{"num_attention_heads": 16, "init_std_down": 0.0147, "optimizer": "muon", "final_lr_fraction": 0.0}
MLP neurons of a small language model. Each row is named by its layer, matrix (up: input weights) and neuron, and shows model dimensions 0-169. Each number is 128 + 32 x the weight over its row's rms, rounded and kept within 0 to 255. Numbers have three digits each.
A block is one neuron, or neurons of one layer that tend to fire together. Before each block is what it responds to, as a language model described it from the Wikipedia text at the highest values.

Description: Adverb suffix -ly
L4.up864:146176186153073131072086044213138129082172209140107122128107125146180147079174149165040097112156167180183136128125181103130136128109157086119172166112097127101119090142131107128119172107118132106069098186128096114143098122176111149179123176195090158093140165130078187081164058151100129121073086106133090135158124109180124129097134140133093143123133153089076124154141136117114072055133144107121152133140153114104093123148073167159105106138109087122118113081159080162070091145145105096145083102158172123221148125

Description: Proper-name first pieces
L10.up115:122092183082166157094174130155110157103195134139155135163127082111126116159177075143129142118171167104088153141130093121148117152178104173101074133152146091113116097078151102121111192122080118119123163123148109155130160098120069101187168073126121122167162107138143067133091083152128112093066114112100111167149126101176140118110098145091193159138106142129180116139221119172073153139150132109107135137118120125146121151113085117064145104105167133136160143141086132113112128166155097127154088102094145122100128100
L10.up174:129128145093125102140170127148092185148124095149103079140149100112067184132150126135176056152103126125062147127115076109127110070067140077145112195181141205115161080126064099149142112042047067104090152097143123091153102126130185109077193187146120130160097120107069092166117124057090134154123125135129138127106162116157081146124136127135166136148145109133149136146138151119122162120100122108100130160112140136139136137110086099130118134162172149137136131167117110126135084135111085148117124145108104120073095156
L10.up448:165118134105169114185162151175144072129187147123135131119090133128157151098108147132110133116084121163134128089171123102139159110062141182143174130101136120159122147102062166165133135111118107190116141139155135096206100161167085122089108081152149096146114126084095119134164088110113160141097173096191136101141104077112138144137151131136138134080117130101158158038138113120107137144174083141152179169140157134070118123131161154118122111147075128077215116157065116166079133142148127105193123140153165170117154131
L10.up627:129109134097085074126184162102154138118114101100179101093136102123159099156147017128114104173107174178130154161148126106098120166179101149122162100141128179094143109127136164114119155099156084118173129121130174093196083106164091117156158175153101090085137191128146073149092126131125135115125106121183115140136114116058154105097135151153106215187086135085130202206137171136102111212177085151173157100151137167144157084101112131114122172068106156123147182131069122134123163074138152107144093080086126163077100129
L10.up679:138153110128092156155122118124125138164111134144140128084075168133212145128117120157071084085167164138118097096122178114083068124130131153072141138138165078145114161127147186145127166147135117132144166119188083085140146110110149123136138139097122086141177093173118141116147076138108096137138036127099158177140094151126100134133106144135111126116133129183153207118101092151116113164168096047163106125116118118115109111198200132167102150098137112119149117121109127092091125125086115176128140067168097181141106148
L10.up743:166149130053147165193113128136067135069134085162139128107048166079094163129100114111084226121161138160147149125150137086082096123091120069122182160105143128124063148147090082119148163146115106164076093082132124093114115129153148102142168167166145102108144168109082108114115064106122110148143124097077140126104159088129102201193074151127117165107139135133112206135152121185160161081112191094070143089131118130149078077152128074095157161117069149107117165173133133076123133146142149102134108093110093134104128109
L10.up824:137181118124106129116081081095099143173093144114102069137104149134144119174077126120117143217067127139100129136232123140133077065101099142107154104082110103151129130124063177103123064132208086210155182094165125128093162151121154170134100181137166056167108161154121110139159132131091111172085122119079081130127144121164125100145077153128092140103175117117098202139096130114121108112086050126134087092154090188175062125139063107134135177114115165138182161164171125126126116100109076134107120165103116146108162113
L10.up972:175146134057147137107162153185105136174114115049137105144091118148103118135101155147116136154085134134146129151183142128060168117127146111137167147098139247096136164091104127127149137129132096109115139095106156118095152113111116140149092154118135169162136148228143120154125149093134131144160121138165161151092132114160164177170130134087126140154178156178107171135079094037145163135094120133127151137145153129127128105181153147186179127133162174113136136104081110194088131097095085083122112130116158104176124128
L10.up1177:108102139091073153142077130092098111163162143150086125058108088132113163151154114110102124117179150141080169075067163121093147150124126132098150136131079173160113107161079129181167113095127110115113176174146113080154146103170176113102139140113189106136232113128120081173068138105139174119154093124148170149114122105166149157166174115129107114090123151144127159121075129115090157142106183061127152132056130093066178152087151159126106174151118096080127143107132166118156192082133135119132159161137131093102088119
L10.up1258:147147172122148097114171203138107135115142120118102103114095116134177137088113121190106118151095120122098121121098143089147141132149103101123146138139138089115099162111087171112141175099153069122139083068123126142080127120130119083253106121092099141148129113096120130131088105154109157149131147092098134143135148150111144124114155133154114150128167137155126157173139149057140146144089155164137140122125148158079223121084133161154154093009099102114108172155143137155171132138121121152130189082123114182124129148
L10.up1529:161090113188109117126108131106137139148130150180137113106090146080061127118145091117179139138149164146074169161118146086139183200129098122105110115171164101193113080155110168141199136127083108105091141131088109078114143118095121129104141142126114149142111196130115055100117146174121163129116184106098125101108134118126134166145145164122110120149111177078149164136107105111123118096125117144112141176133103134162099173124086095163160132093151124100138100175109148098154145097079130085153129129126113138097108216
L10.up1751:177135090047128139114150164149152082122126084076174164104079118123164118203116086112113100151102108140110095120167090100115141136107154111130148130139129183096102135123099115170104116149148043120115162178114153132144111124136165111156078134055158154206129135193115114169125144141150101149108104114131132116091113115138154139135109189089125147160124148150153154121145132089102093179081137156163132166155105087113119110147172142208162129144132115096128149081088117168090154107122097102172087112093144189166145135
L10.up1755:186107105000080164101078087123148087072124129089168168106101098093170127174120030132147124130158168169118117114181116118156133152089139098147134177092190104078118158152111097133130165133135090129157165096125174105158181116140130096102081118111147121164170114112090110167118129120199137121083151096144138112107173140167109158100129118118084113142068101100120076143121172146092095135118110116138128162133110099148148129205160166208162118128144117131115079043091163156112188134106090153142064115125114157129210128
L10.up1860:159127124082107125132095106162111135138145076141138177061074123113082125130151128149074105156150127110089132104129180062170085128081141121112137154121162083089079094103138117075158102132111127110063151083141160130096130157109119089117167196067081130118136192123134161211124124171121095112108086152112106118137128099142081187133123139114104163095160133174120180143170164163185098158088157047150188152115103167101156104169144103097176152130090097188143141164099164103123124148142150178175140083125111188128153131
L10.up1862:121153169139133125123130170104173117171154188159163134116090142120090126136154147114142084116108178162159138181107160090068210150168152109165135103127119093081116072127095158063156091161086062183109102124169116132097149147163135136143109087158172123153137154105036094126180112136135051091141115117057118135098104081114061119133155111147152142143103117106194203129101180154137085126150098093152177115101117139089068173181162100103152111153139111081188125097123182116168133120146128047183089131154146119116132125
L10.up2034:119155166053119147150165102160123128118179176105093156147096122108101159118110119151041111116137110183064183155142113106165136089165093109194072096198107140135154144121139155126162070126134162098152115149120163129139146141169110148142113167131120141152101137129116082100063102109125125148063119121095138115125077117130133166092128145113197129149198086204135179124074112093144100174137120099141168150054155092116115158099108178134102122128159119110152141065124133108127109121125069111148180157103100149117142112

Description: Adverb and degree endings
L5.up595:109143121104121120140081116122130151101102134129122083131136139121132122115177121162147093179143163136155194146152209125104143098092168128186156067115129143155092052190138159131120114115119123139103135119133177139122167129147127111099119130097130183100110101090142146130139195169113093127150187070164112124150098081145142129108172144192083139159116109163102089161101116091191077159143153112139104170169039170131175094127119148077136111149108164138112098114185099067092131185144163114130109128130095132152179149
L5.up661:133141055096117153096109122055116192137081168194071144124156140140124038106095162155143124163129146161098136129128164131134109184093093083172124079197068114133081049150121180091048095093186107165134075137142145102120133090108186151116090156120120095113176148105117135150116149155119090158138136138074143124132182111109140145095192192140147141168104099181135083159082118103103136106101143104092153078132107125108191121100127176128117096176115139079103180154144086095122088132135139147136150137103093148122118099
L5.up1597:126098113158178118108109085195151100116101111167165135155195078061131150122200097111077119159153130113126139123116117110153172122187130166131091162154198103117126075115161124135123099115160088167104113114165086145107154108045109121105158137180130101155114163085138149149142119077174123089098184075126127123148168072128140156134089138145134181136184149160167154108146121176121077138102130102127193140119116177148162112162157114133153103126160176133120151171136083126135118114179093099102130153141082079090145106
L5.up1980:112122146161084147132139135084134122143105150139100119079163179093100187168109101121121168132144083101170107095180150120106148126114138138087108075178128140132162156092119173115095092074109133121073137095094153103181090112148126049169053080139152111074126103094065046104131114083134133116093156083086163172124062121118154133151125180110179155091138166163102112097105158100121125127145146140118110104143104119121139097115130135151135130118122144123138142174175155149090129159059103098106115168157123142125093148

Description: Start of proper names
L5.up37:087116152154093164159169159090103155191143101072098117054095133169211143193158156186150050125076172169170178123126137118119139103093168157176128115131052125121111157123083093134141133104151140174185154113147145097095100159131093140143154183134121159096120120157210121148114133163122101141153061071140117155092146169165119156106138161114152133128143121083148176141110130092129100112062118118133197136132140216106110147078146129052114090130179117121131109123140184174128075133127121133132072086150097106143053129
L5.up81:104155159157140097090115147107180162140080087119124185068099167121162163153082162139069141131094114108131146121123168112112131130137178151159156116144071113128071103093105145146149115134180063130139136096125094085131091099090142076184132171136157152078107080124136097110112138148124097149120064080123186195114078103090134119039118159154145147132127194129151173171102126128110144087048093112146167098069149140129121128118153089106118162120077093153141183128156128150076214129120136161147128112087138104148130122
L5.up181:141159100098128194132070158096106100096139109099151097053137137126183143091132154154113121152046147152042142118136161112088155172131124134161189115165157176160098089216143149156188162159146069145134170093089194079128118100134083096090092121132071124094090151130092089116137097113120064140145168105133119119144106146124121117139111130187179112176144135057146167111116146153147128155154068150115058150119096122109110157110092121188118121135116115124129166120109104113135114137121109093167104121103152127078132074
L5.up370:111132143132162139144154167099094154115122113149099164080174118102143097128132123198133148158070140159168156135110219110078166154097108156193117106076063147188077093132104130112169127091143108043186142110188140103097071108129170087181137205159158111113133139118140157104138106085114034144112094105138118141109104092103153118080114154137144180113123176135162190174222110159134118174071093139128123170111153172118116133137147095139148148102147117131132197137131132138080159112118176164165149155128170080129086129

Description: Personal first-name completion
L4.up1338:129218088054149164170131166136147141117111115055153124060084113124179099155203135095106128115156080096119167119153151138113114203162165166139084143138084187129132159130135142136122117126145129079163155100177158171114117079140131146134080147117151163149175119121123135162177170131148156131082150081129134095078174122060104118191082115167094147172064147131140126103164142096117093125117070139120095121052099149106132117123130101106142175135103095106155127171104125154117149068098163098138087108119116098171134198

Description: Adverbs and degree modifiers
L5.up5:118081102112118134155093118049119078173137131118069146127185065157089110136168112142128143047172163125153168081090137106067154113163112153128160112104132113119142099141093131117101073136111098134128137127148124099089178146118122181115071127170106112066168114092074084136104122174179084131104139104170120177112124071099169135118117121113142117121148145094057142078198076096153146119058178201138136085141151127143140130137099128134175116159112107039155193078124143120134161115122164040126153090147082159148152151
L5.up226:100158113156147145100140122158114110096157079162182120135107139142091156161158145157133096102114144125121154147174148156110085172138086168147148131089120165139111113128093170138162100102148171098145047117151177098121096079108127129143151139148071102106115124168107119117091153127091126181067140165164106131158107130168153133110107112106149085173139188090155093127183097140135144074114127067107105101138143137116138126122125117104064115143108171093146076162084129115094168099096144092118112149133184095170213101
L5.up800:152159106153146125124160108166182085137120104130138193161136174121115089121125072105138129133111121116099142150142192090093151143108059081114188168128109177122136102079101157119139095116155205091123125086143113113128096125162161126146081131104151142120138193156141102095073124151165132153144122082103111101106104097175128137147125099145129148160114133134145162130138092043094098123081108134157110130105117111137131123074111109112113129108129113171175114162101125139145183186107177190128152066122147160176130108
L5.up869:066162151132122085126082129123124089140064123121138118096162080148063150101148140110124124101107112116137116129113103058119138114099095166107104068145130127108160132149198117146159086114138094141104079100161140123084095131120131168195119124174040163089168123112063082129093101090121125159139109123115112174101115118169155132145122144175170087151138140144133141110176110078096117077100119139150218107144153138130188156066147182171147140201121141083106115107094103108098095125082114142104153132173134149169159098

Description: Forms of "to be"
L4.up389:137131136116119090087157142170169117016115146120130119120133138118113118180084106088111109106138208134109134144157110068144117205107080071083099132140054205140147128064146072111097105145127113144119090172140182117146217172148141107142129142181112136106177100091106144082105126093080131136102041046193104162117141109118115111184163134121156130124111069109131094184141137102106131106149107133090131100138103154167136138113092136187121088137113181082070159179090143111129151133171136099121138108167149172165143139

Description: Pre-verb auxiliaries and negation
L10.up27:165102113139126177109168116169050101083055148115119093118163101133175141118119108148178161163127142158160203112168085103143139177119057111130081162088109122118154074113120153149079098145113186126083120167124104131141192146106126120090079096150165098102115152127122117115122138097173197088146083110142132169156168183110140089188177132087130104104127110070110125134157115139129113131126062080070068096164105113162124156066143118100117176134166113110159105182132144124153097133158143165131119194120080159042136171
L10.up72:166131111116116134143155108090097160120155103162105096087084158160135123152058090127152153174137197140138174095183161120111087179124107114112120053149123137139074078129160071140139121141114095153155158086190096168066154112135163164120140188101176144103208164088126149114150132114147159144152120157147123109141122121102147136177134070182159103119143147116122129161120120153076140093096119137142116149139150094130179137116109162120120167151116108059081139158166101137120138120130152057154141170121113153076112050
L10.up91:174149154138160129079193196131102157095187111173135116127129173162074078162133126161116168121166119176094150153225107137160075183117141155070076195145088164156119085144145134141166115117097103120108126132139117164131117098117138128147149130061156157101184108126121161132108159136184109123193127118115115181177146101123170170111107155099197108109119125096138169137110126128152110143171151183088179173135098122179142121091133116127184140192150135097094103148100170151137122108120092153135167093079091084163128138
L10.up157:095150152119103105151126152175172124078207124189129127107110134131161144090092073131071163149148166106115173099193161122075118130136061110151119183132120135063197064115173140108135121120085081142086110141142139062122115173150173149106150158159153139127160083091170122124094121125171146138181164130160114179151082047131143111128159174132164114173113136170126136179133117095142121141077143119102061105152130087119140157134135151170183136159132161130109126169155157146145136142037179128139134091142117146099145082
L10.up300:106103098132108118145131111153097130125184147115078132147143161101150178071097144093088141088102118069120174105199110105107093134095104148066135107100089098134139089207122123114065114122159094156132108161141125165134122114139092132094141105119163141165156127084167128108100167077156129124158115103123143170100201120105122117149129156143091152173109177121151110173061172087097132117116209145107149141147106082125122116171150094080170177097098133094102144103163154121098113136057163119060141080159101169077128168
L10.up362:127160162099108147127087132157127159170090120118130166133107087156176082129137136130147110118156136123132110125142158149110154138140110101142120143089078114152096080136100201128085157151152125026126071162167152091092138078102143127114147153082133066136169092107163156122137155147164127165087104152152138179125158134093135129173091103142127060171134137096149138138166200099118121122115122074111129123105156171147122139129091124196108054156079121120144102166185113107145161143106090118137159091138149153150096117
L10.up665:123124123117121163073120109121127124159116142133090136103110095077176130107165132143144142167135112174132123127117158084105096115120075122161134132102126156073080121165168182115191163098132127171091128108118141086110112131117154149100058143159159110062130110155073137165118087156173152111128127170176145186216187081108157153110170094142115104197065104039078107129131124061065174118093081118145085160148151132063145175148086109168154162124134155100115086141091138152099113161119131131091113162168113078099097106
L10.up691:137111130144095139131096103077072077111137147160095124123166149126130095194119121171134146120150146159083188117142088109137155107090095106097133111151154118155115154117092120073146151108140084112136106092128096125112148163150156159094164125165139087109078118122150092079117095168080112075099084100129157146059133068128142105136068121101168149114117057099153079157157149127095114131122083103088088119145079098171174150156119151171177074155108108161150167113131086097136125138100129140095086160126108109064112086
L10.up765:107171066057092179189090115150141113071164147115085136129131136068107103133082111130179127168155121118111138162167137142122094117081119138111121119131081138110135108137116121120127124100158120138117098117122177113134126107132141095104114144120133137140134152109139171086115123105129135123150134104134139093170118136156059060115114062172136106139143158089175139151139167105060139118117167164093087168138114165100130124074144108177108160174087098171133152097136118127148175104158150131132136096132169124143124138
L10.up776:130144127101170114179071136132102048157170055134087156173163121046116177110131087104127131152167199086088150081105235111131118110134066110132135074048168142145172096149154160059110131096130091169148140084159125129089068146118136114199132092180100064089136147104178142097171171117158154085150119090114117093135192069098110117137119127125150123151107123121213067083165137160175134106159125100183119156095112170135142092120099110108157118106144193115151105151072114061098099085120148168174139054136108123129142155
L10.up924:150123115166163120087128160177137127147134120169060123124139134136078157127153102162175201159089182103168153104168211104141089108124138103117177127125132146122153126073089154109156132098117084144087149153162172142075158150116127105132133190153121112138111120081099151094129097161159126167149113122154175136098106135117123194107144105082114103150132170153143064134122119119157118206124108074107048083165167190160115069131070140118126139104096084157146178142096123145111123100092094174149145094146073122073141194
L10.up1558:111183075153172082091078113208134105075126130124123012165126147124148137169120136158111113125129160068131115177145097090078134157092144130151103087107128112126173131188108133092135129130112111113102142155200107106174132135093139139122056157076089166094115124132133138140130084152164147129169107112144116143070147135157151112164124120146149135148090100093133149149143150137057159131118112135071104186187110116171115121187126122169135110108131099127135131108156080133099085136107193116155116162107157115132153128
L10.up1651:156188093105136153148194149136153128073130117174098093093202144126127111144117133182129099120157152126131130087171153121170176144137109106093142136176182052140141107133065141090091108178166139134092162148163177096108102105165121059143117150093140114144143109084138150088092125108151118152153153090138138197098130126041152161075196062118122154163175061142090112114088156109159118128138123142184132141119127150174059120143054096144120123145177110110126059141124101078135143097097130119136127102185165172128110127
L10.up1694:111112125121170150147198124109121150134128112165167096175092095100124068113142165142094187104168116122063108169066138164170176174121082134120153129120162119132102100163171123105123124137130104097119126099130103172117158084188161106182168080103118188124201096107152139121070109101126100079133144086106124125062090104167099115086077163152122159127102081153218082124166110162140131151170183153100113132125171124171185085137113148175102141238142091112106137116121100104124109076121100134162151131112156157114128144
L10.up2021:124118153141166162116155142104159098172158102110170126153132143161176122066097119142147182117087045151148119095143083064146102121137096153103126142088118092155114103159161142182083071117130097123116083156118101118064075108116118131154150151122128092151144138093200178109150142135118113098181059123125150180111123123095151105185190182111131120156169104081101143158165152056155110129156097113127146225139079107105145153117156146160176087136096146158088188155160109094137122147101104074074067112149144149146131114
L10.up2027:142141170139216154161133160115126150127139117158149143149174108149106140109121118133097162138106128110130169153133140112132120166109102167137176156129142161108160061222149146128154138183150176106080144118119134131100110151143071099121140145140128140092172171103102141137134122146147151170159117111132169127190108107081143080126125073134135103124148110098140137171133125096129070194107103086119146132183135140154105081096083153133085125143192133170087114168128121070127173139127160129177050139128105136156072124

Description: Degree words before adjectives
L10.up59:195160097106146121133198108150108122119149173081149118094082149103169072100149106189123083126142175142066180118098140103139126147109136102120103171154107130128132150139119145129101156113140131073140127117140117109086140194160138079221137162088090157140119157123161128125078163167123152171108096070122133158182119087107153131133146174115080138088122120097116166176091152147170151051141108087167148132115082153141121134104072134171118087123114082140082126135134107067080103112138115175084154055129115140159120140
L10.up268:154198126149145097149115090114181078108142146122117051118100130128193130090074176138155103120134117109131148087132174147126135080049147080170094108146134122112098058160147150093078112176109150092099096089127153096076120154139103138123133157153187116162094153196081182189148157094090136152117096091119118097101168155101068137145185102136109127120165124167117146154135179110126136077144126136133114101094128135107111097164148212109093082163142110175047139128090139132178084146162176128089093115130086116130102120
L10.up316:170136129163163066175059105134171047146105133085172168144118098091111098158138177093120111122141095167146085111066122089061094121128152165140165101124113147111111136148143123121127123094142120083138160158115200093154153154076158143129133133117134165134133108119124160160156154144108145149149175158139157126137202058124112130124120179108091128158114129135188123129138150140081102155083174166120114139137115161089103146123126160108141137144101150140116170065133103175179052132103130181134128105045110153119102116
L10.up367:145083161096079090210101098052149069166144131147094129105084130135131156106094102189151151130176073138114117137128137122073044121140122109151139078117109156118134111134176133112101096070161121093163097127144151151114169158139074107129170113138099147122120192157103126105114116104107132065149180119137095132098088130146179206140089194090127075138106123141109101121142158176103121114123144075092205149155121109146109134045122064074129129147214136118164117103161137096173095172107192194097170152129136098129122081
L10.up729:079102156125138077090177103155123097155114077091100174100070109126127071159095112116114030150165144150123146163119114127164135171113193116152162084172168176152116076135083114071101144168146199125139119141121117068150140077084132095134124126080167111164128085123130125160148118157116178191110157127139130132140113157122094122125128090101101113092104184130074131101153109108131131165077097135115102108137126178161092117148116120118116076123158202132111085139156102082195067144100118118130062101142174070122090074
L10.up813:071176143094104177109032096059095147172116128208149133115093120110137115120100126136141098176103040107123130094132145116121084132136091144115130111122117094170105085130135135078120100107126119174122124163135160134109122186157105059099144133080106090149107152150143173133168168122147131101131128091116166141087123142114102108096070131153143125176113099137080104135156120178134156169176192158170090113130162077116142121115188121136121114123153126140091105099146194106143106103121134080091137123098131220160119111
L10.up907:159182106125123137140161080108177164103133102088144157136122145198124153106139143115156103115187134056133144113095137112156186133085150123154163118111088118128130112157144127163148119116129128131136110170156143095135135102094138100084151119145084048093152108134181114154072168166107119171098153089095085153120167158068097157162138115096133113115125088129140127165139127180162161143146112130125139155149143176141107134113111116132128086156097142175132131132161146097123112226101183193118161192118158159148126114
L10.up1303:125135078133151136162146155166179132085084063096169129143178189179124136154087088124127103160136140179130124123196075120121115129138167085123125154123109159117134099153199180118118078059120152126142104106147166174137171109150108133112142169120102104136115143150176060097121126176173123163125033097092108133166083066139196133145143201081136145137134165066154133163155126172092116171098106136083170097138114135105191118120159155126152109113117113149155102074131202131183120196187163121138136127050114150161150103
L10.up1304:142092144092069103175095117115167134075142143112207157091153050082116115091112125211137132118199073151148092133147066118109144155075165096086117161127202129106134123165112106148131133111105124078067143094112201126137158169127101121168080102108119095130102102107165147142121124143131216144096134124139149146123129100109158145106065176127118193168168127100099117170164147141124109102087154194107116163157102135072143169083123194126108055140180129083065137142116080167133130159157122132121101109141121129149177090
L10.up1460:104105119178145128236144094171093099130144117091196145130131125084125142112172139161116108129179089163111140115156110111146137100043134080111156114118096160110142117128099090121163069117153165143111120153106169098108117173139194132219183124176107087129143080125107086129137098067105124159169166110123158101171089080084077098084144122162115122188138191126114164086116140078075166086114149159145118114129105147144069085133075155140133100133099165128155131129151098175127101135124121075160110120104121120133117130
L10.up1518:161101135130174100144137146128192134021103093119144111100151098134141204133151128108110170142115055130154147127111111143186101061106151134150088104141117164214083107143112152127146088141141089162138112087130112165150121093148111116122147173123134099157126164119119139127106169124161153130174087164085157175116177129124154136132146159112130159150138112131071139092110160088100146094201168076110161118124123124111107064126068157132110127146115134209129133166149140111085136155124054169099095150141178155219116115
L10.up1543:135120170183101140156101148094121104108116150153108061106042108163100105106113150126136161137185146160072117167130111058119053138172133178117142144153177134080159147138144174106121115145119139075094146155098121100160166152126178170109110122067077107103102081146129098114143167133118121117139122142104175058122166170126152111126094141104148137143153148096081188112120069165152096107148169183146101072109173146086135124152152100083080179157129092164124098135111167152123121172126094106104112118080126142165156131
L10.up1589:180094141092151071134130156112164137084082103189156114184149139104093160097135110145093130172107102145129087133106140109096125170116122168130095080167142135125202090110130150172132128149167151168142142104134085146111069110147103099134152235109090159111126181159113142108151106198180154162142165097142113130120139180084109129082135134083180143063181135088094111195094133096134072076117109068088127072111108147216140151097145146138137092104135071110143105144120155196081140166091108096138059083171138124182059123
L10.up1677:127116108073085145120107141118132074121126119086110120134099077145101148074092099146148148121147163149098128104134116143120101189086143131168167146137121143092138143121124215168104108086081173171058153145151100127137137174112107085157142117159125107107200097185124112119118128139081143168139134092092129169137154138122156164108086104125157168107127161105148128127087132166126078101167097060112143099145217144104116184120086145184116064095146149084149115179117115136088130089110140136105102108094131197153101099
L10.up1891:117089141153100128155151109111162131137199136117130134146131121145138123159169108089120140078137104146132108153129097102123133140126099115053102183161252142164114062161162149138141125138101100184141137137160175121055158143098163105113164111118093120168125127117168144100160186118093162107119145091139120133168132042120122176109157129100111081136140089118164146145155064112157097150148066114090155205130120132158117147148093067170116117146102136156108163085153093096143104142119120102117161155133121180144110127
L10.up2041:134179075153138078115140104112114191135119172142115145090107141112153122168112132043163113108120102141133123207086106150100135089126138137054161160172178144152115104150104144115105140095170099128132101116122173133102124144126158092179121135120122095167180123123084153135107178080113142134142140127177118146068171117110114157143076184077141132062134122162118136132130101133126130103072151092104116124092124175150168115130135189087156120185115096062133075175079096107115114136063096148094131157153136165161101148